config.yaml
n_layer: 11
n_head: 4
attn_scale: 0.125
parallel_block: false
init_std_o: 0.0426
lr: 0.00981
batch_tokens: 32768
train_tokens: 245700000
MLP neurons of a small language model. Each row is named by its layer, matrix (gate and up: input weights) and neuron, and shows model dimensions 176-239. Each number is 128 + 24 x the weight over its row's rms, rounded and kept within 0 to 255. A neuron's up and down rows have the sign that makes its largest values positive.
After each neuron's rows, "fires in" lists the words (lower case) most often at its 100 highest values on Wikipedia text that the model never trained on.

L7.gate510 [ 98 148 122 118 103 144 152 128 127 135 120  79 163 158 133 138 119 112 143 148 125 147 126 113  93 109  90 115 142 132 121 171  90 172 167  91 138 131 133 154 142 141 115 156  91  93 131 141 130 114 155 117 140 166 141 125 116 123 108 118 111 111 129 100]
L7.up510 [104 119  92 175 165 139 181 101 154 137  93 140 112  86 142 104 122 128  82 140 153 133 133 124 114 150 155 131 127 142 155 131 108 119 126 110 155 131 117 120 145 141 121 112 143 170 118 146  98 143 147 122 113 107 119 169  92 133  98 141 156 130 135 126]
fires in: "on", "main", "would"

L7.gate428 [123 173 135 168 150  98 147  75 124 122 164 114 168 156 159 107 105 129 144  83 118 148  80 106 109 107 103 154 132 191 177 161 108 113 111  83 172 138 181 160 100 118 122 117 144 119 120 110 110 139 163 140 144 120 142 181 105 166 133 137 140  97 144 112]
L7.up428 [142 149 101 133 153 110 121 163 109 121 124 112  97 112 139 143 112 101 118 161 121 160 147 147  70 112 140  84 150 134 105 160 133 157 150 125 123 103 151 142 126 133 156 143 132 182 139 100 164 135 150 115 132 131 104 105 143  87 137  92 143 130 120 120]
fires in: "on"

L4.gate181 [116 164  89 131 171 140 130 144  85 127 156 120 125 135 138 160 110 145 148 143  79 159 116 173 126 149 153 117 121 103 168 130 102 146 135 126 129 165 101 157 145 125 145 142 114 112 112  82 135 150 137 100  73 139 140  95 127  98 173  78 147 101 114 119]
L4.up181 [141 118 141 140 138 136 110 159 144  66 107 104 162 112  95 142  76 120 148 156 135 140 147  96 140 147 104 141 150 145 139 120 152 139 121  91 120 103 123 166 136  90 124  83 122 146  96 139 130 114 127 118 118 136 113 127 141 129 170 144 158 130  66 120]
fires in: "with", "has", "three", "two", "four"

L2.gate21 [128 152 112 102 125 149 107 131 120 152 150 142 108  66 146 153 121 135 108 119 132 133 156  88 182 140 136 105 116 119 133 169 159 164 130 145 141  48 147 131 174  95 174 119 162 103 128 146  96 126 153 124 123 115 116 131 110 130 102 145 117 138 116 115]
L2.up21 [103 101 110 114 142 124  94 124 101 120 181 102 168 147 106 137 160 113 136 123 101 122 138 140 128 105 165 101 143  96  89 171 155 117 123 165 148  72 153 125 137 125  87 148 115 131 124  89 169  97 140 125 101 147 135 102 125  90 101  95 137 115 125 111]
fires in: "she", "episode", "war", "film", "battle", "song"

L5.gate185 [152 125 100  90 148 121 126 146 141 166  97 142 203 106  95 115 151 142 111 143  99  85 125 137  83 146 158 100 119 147 143 124 134 144 123 109  93 128 111 145 121 140 138 137 107 161 123 109 123 156 136 161 110 161 182 118 149 104 132 114 132 163 142 111]
L5.up185 [131 163 141 118 158 125  78  97 214 147 132 126 152 139 115  95 159 135 123 133  75 131 124 146 150 151 165 121 124 119  82  82 152 139 102 130 104  88 114 130 149  99 168 107 125 107 149 143 125 161 176 138 110 148 141 129 131 113 142 114 155 133 152 119]
fires in: "at", "by", "from", "attended"

L7.gate642 [109 108  82  95  74 152 109 173  93 124 101 149 136  94 170 128 101 194 120 130 104 144 120 132 164 130 163 147 112 118 148 131 159 138 111 107 128 145  84 150 100 145  98 160 120 165  84 119 127 108 169 115 177 129 125  90  79 149 155 195 114 128 115 119]
L7.up642 [110 128 104 129 144 155 136  75 152 128 139 152  67 132 120 127 111  89  95  89 139  98 128 142 117 151  98  99 123 151  88 141 100 127 121 112 149 173  99 100 116 137 102 144 151 111 138 125 117 158 138 170 151 108 109 120 117 191 130 113 141 139 119 136]
fires in: "that", "which", "following", "other", "what"

L2.gate171 [160 147 132  94 180 127 119 146 143  84 138 134 143 114 144 116 144 146 135 121  95 125 151 142  91  93 116 178 166 144 149 110  65 145 143 150 144 117 180  87 109 125  93  89 138 171 117 124 119 126 112 100 183 156 148 130 138 106  82 131 142  98 139  80]
L2.up171 [172 120  99 116 149 128 132 116 170 149 137 158 128  88 116 104 115 108 127 139 136 179 155 107 116  92 125 153 166 119 136  66 107 125 163 129 169 131 104 124 106 130 102 122 164 120 122 122 108 134 110 109 113 103 157 114 132  90 102 146 152  91 104 109]
fires in: "state", "head", "l", "conference", "w", "schedule"

L2.gate36 [131 142 100 116 124 153 125  96 127 138 139 129 122 134 141 178 156 183 150 167 110 103 122 158 111 133 148 101 144 125 101 113 134 168  88 138 121 169 130 130 104  84 114 168 139 130 156 107 119 142 147 143 108  56 135 110  76 173 159 129 119  97 146 144]
L2.up36 [131 112  96 126 105 144 160 128 171 118 143 154 123 132 166 138 140 166 103 125 147 143 122 119 103 146 101 131 112 149 141 123 104 127 116 113 129 135 116 123 108 134 126 147 114 108 101 111 123 105 164 130  93 138 125 127  94 158 117 124 154 130 138 120]
fires in: "that", "can", "which", "who"

L7.gate548 [148 127 120 158 139 114 135  98 156 124 124 162 108  87 121 106 112 112 180  88 117 162 122 146 124 102 141 152 155  93 125 145  85 158 148  99  68 159 160 153 140 115 112 185 126 115 144 114 118 131  93 124  77 135 174 144 160  86 126 120 159 145 109 109]
L7.up548 [106 145 131 133 138 143 128 126 165  98  96 132 142 138 121 100 136 118 134 120 152 140 122 160 137 150 122 136 122 126 136 139 154 158 110 147 132 131 131 188 107  99 144 154 116 158 150 149 112 121 127 134 133 145 128 132 119  96 119 136 149 194 171  89]
fires in: "during", "at"

L4.gate151 [ 90 142 130 132 102 140 120 131 151 127 107 144 109  94 105 135 124 107 119 143 164 156  80 144 142 145 137 132 140 173 165  76 109 156  79 157 155 105 120  83 121 110 156 133 116 136 127 121 140 117 155 113 143 136 142  94 142 112  72 133 131 121 118 110]
L4.up151 [126 102  74 173 104 134  95 114  99 103 134 119 135 102 144 128 130 133  87  82 121 121 155 143 122 106 138 115 115 140 128 144 102 151 136  85 135 168 144 112  81 134 130 162 115  85 104 123 140 112 126 155 156  89 139 122 113 162 137 169 138 142 161 155]
fires in: "also", "began", "started", "continued", "continue"

L4.gate352 [151 136 146 135 152 162 107  39 154  92 134 111 158 129 159 150  97  89 114  73  93 128 106 151 143 138 140 105 156 162  83 145 131 149 141 148  95 179 103 106 137 123 124 115 167 121 152 129  99 132 129 137 112 115 161 109 173 180 101 172 107 114 123 144]
L4.up352 [132 138 121 155  76 134 121  80 106 119 138 104 142 135 157 156 110 116 123 142 135 156 156 125 113 125 104 111 136 119 103 153 146 109 133 121  81 136 106 119 142 121 163 131 164 113 124 157 112 153 107 141  99 120  95 157 109  93 176 145 146  97 138 145]
fires in: "as", "various", "about", "exemplified"

L4.gate236 [111 163 116 118 131 178 134 119 110 131 133 128 111 109 129 132 137 127 148 110 102 152  85 106 129 111 121 129 123 142 111 106 117 116 141 113 112 145 109 141 118 116  85 148 125 132 139 155 145 148 126 127 121  87 126 128 143  66  97 124 124 139 140 138]
L4.up236 [118 105 120 133 136 130  67 104 137 147 172 136 114 116  91 112 108 149 123 106 122 143 135  98 146 125 146 131 136 102 107  69 136 155 150 100 134  95 123 164 112 146 105 130 166 117 111 159 107  97 162 132 171 118 113 106 111 112 141 159 142 139 140  84]
fires in: "began", "continued", "made", "started", "did"

L7.gate576 [169 114  94 131 156 145 145 133 115 158 138 120  97 117 103 122 176 118 134 130 139 123 132 135 152 139 160 133 143 123 158 123 136 101 126 105 109 173 128 118 156 129 156 157 140 112  65 146 101 137  87 140  67  88 149 106 126 123 123 137 156 147  91 109]
L7.up576 [123  78 154  82 117 168 118  71  82  98 138 165 142 118 132 142 109 147 158 124 165 159 132 109 144 152 135 167 127 149 164 132 128 114 112 128 109 110 134 129 154 133 108 133 188 100 124 107 125 101 122 137 112 112 132 148 100  80 118 112 101 132 128 120]
fires in: "as", "what"

L2.gate1 [145  97 128 117  82  91 111 132 119  63 144 152 106 127 106 123 143 140  90 109 144 135  97 171 141 186 131 130 144 144 131 102 122 129 105 122 146 123  91 131  82 111 151 106 109 125 112 151 120 141 149 114  80 129 153 129 129 130 131 120 171 136  82 191]
L2.up1 [137 167 133 114 138 139 132 141 125 143  98 126 134 101 124 101 145 141 153 127 128 123  89  83  96 136 167 102 136 166 184 133 112 114 134 104 115 139 118 131 115 149 141  73  91 121 120 158 136 159 106 149 161 107 102 110 153 116 142 138 122 114 138 143]
fires in: "but", "has", "with", "according", "having"

L4.gate405 [146 130 123 117  81 104 159 119 111  93 112 139 138 101 142 166 126 142 139 128 141 159 173 140 102 138 117 165 126 101 149  89 137 113 136 154 149 120 117 115 135 109  87 114 159 145 127 155 112 173 136 149 134  97 113 149 134 107 186 126 123 143 101 142]
L4.up405 [130 114 122 134 114 174 125 120 121  80 131 108 131 116 120 111 192 114 105 133 137 157 115  93  86 114 143 130 134 139 121 123  99 150 120 125 119 153 154 151 105 113  90 101 163  69 131 153 115 146 124 125 155 136 116 138  95  99 135 114 148 117 125 134]
fires in: "as"

L2.gate630 [129  96 144 127 148 109 142 144 139 122  68 146 105 129 107 102 150 102 135  98 117 103 139 124 150 126 106  67 142 112 127 121 102 155 138 173  82  89 168 136 158 141 151 132 145 119 186  80 108  75  88 157  99 133 123 105 102 125 138 107 192 137 122 115]
L2.up630 [146 143  93 171 117 153 131 127 170 134 170 104 170 131 131 123  88 157 133 124 149 158 143 107 107 138 155  95 172 166 109 137  98 115  92 103  89  93 180 128 137 145 141 132 124 104 147 123 125  97 130 160 122  74 120 102 114 117 164 136 106  94 136 140]
fires in: "game", "album", "film", "song", "book", "battle"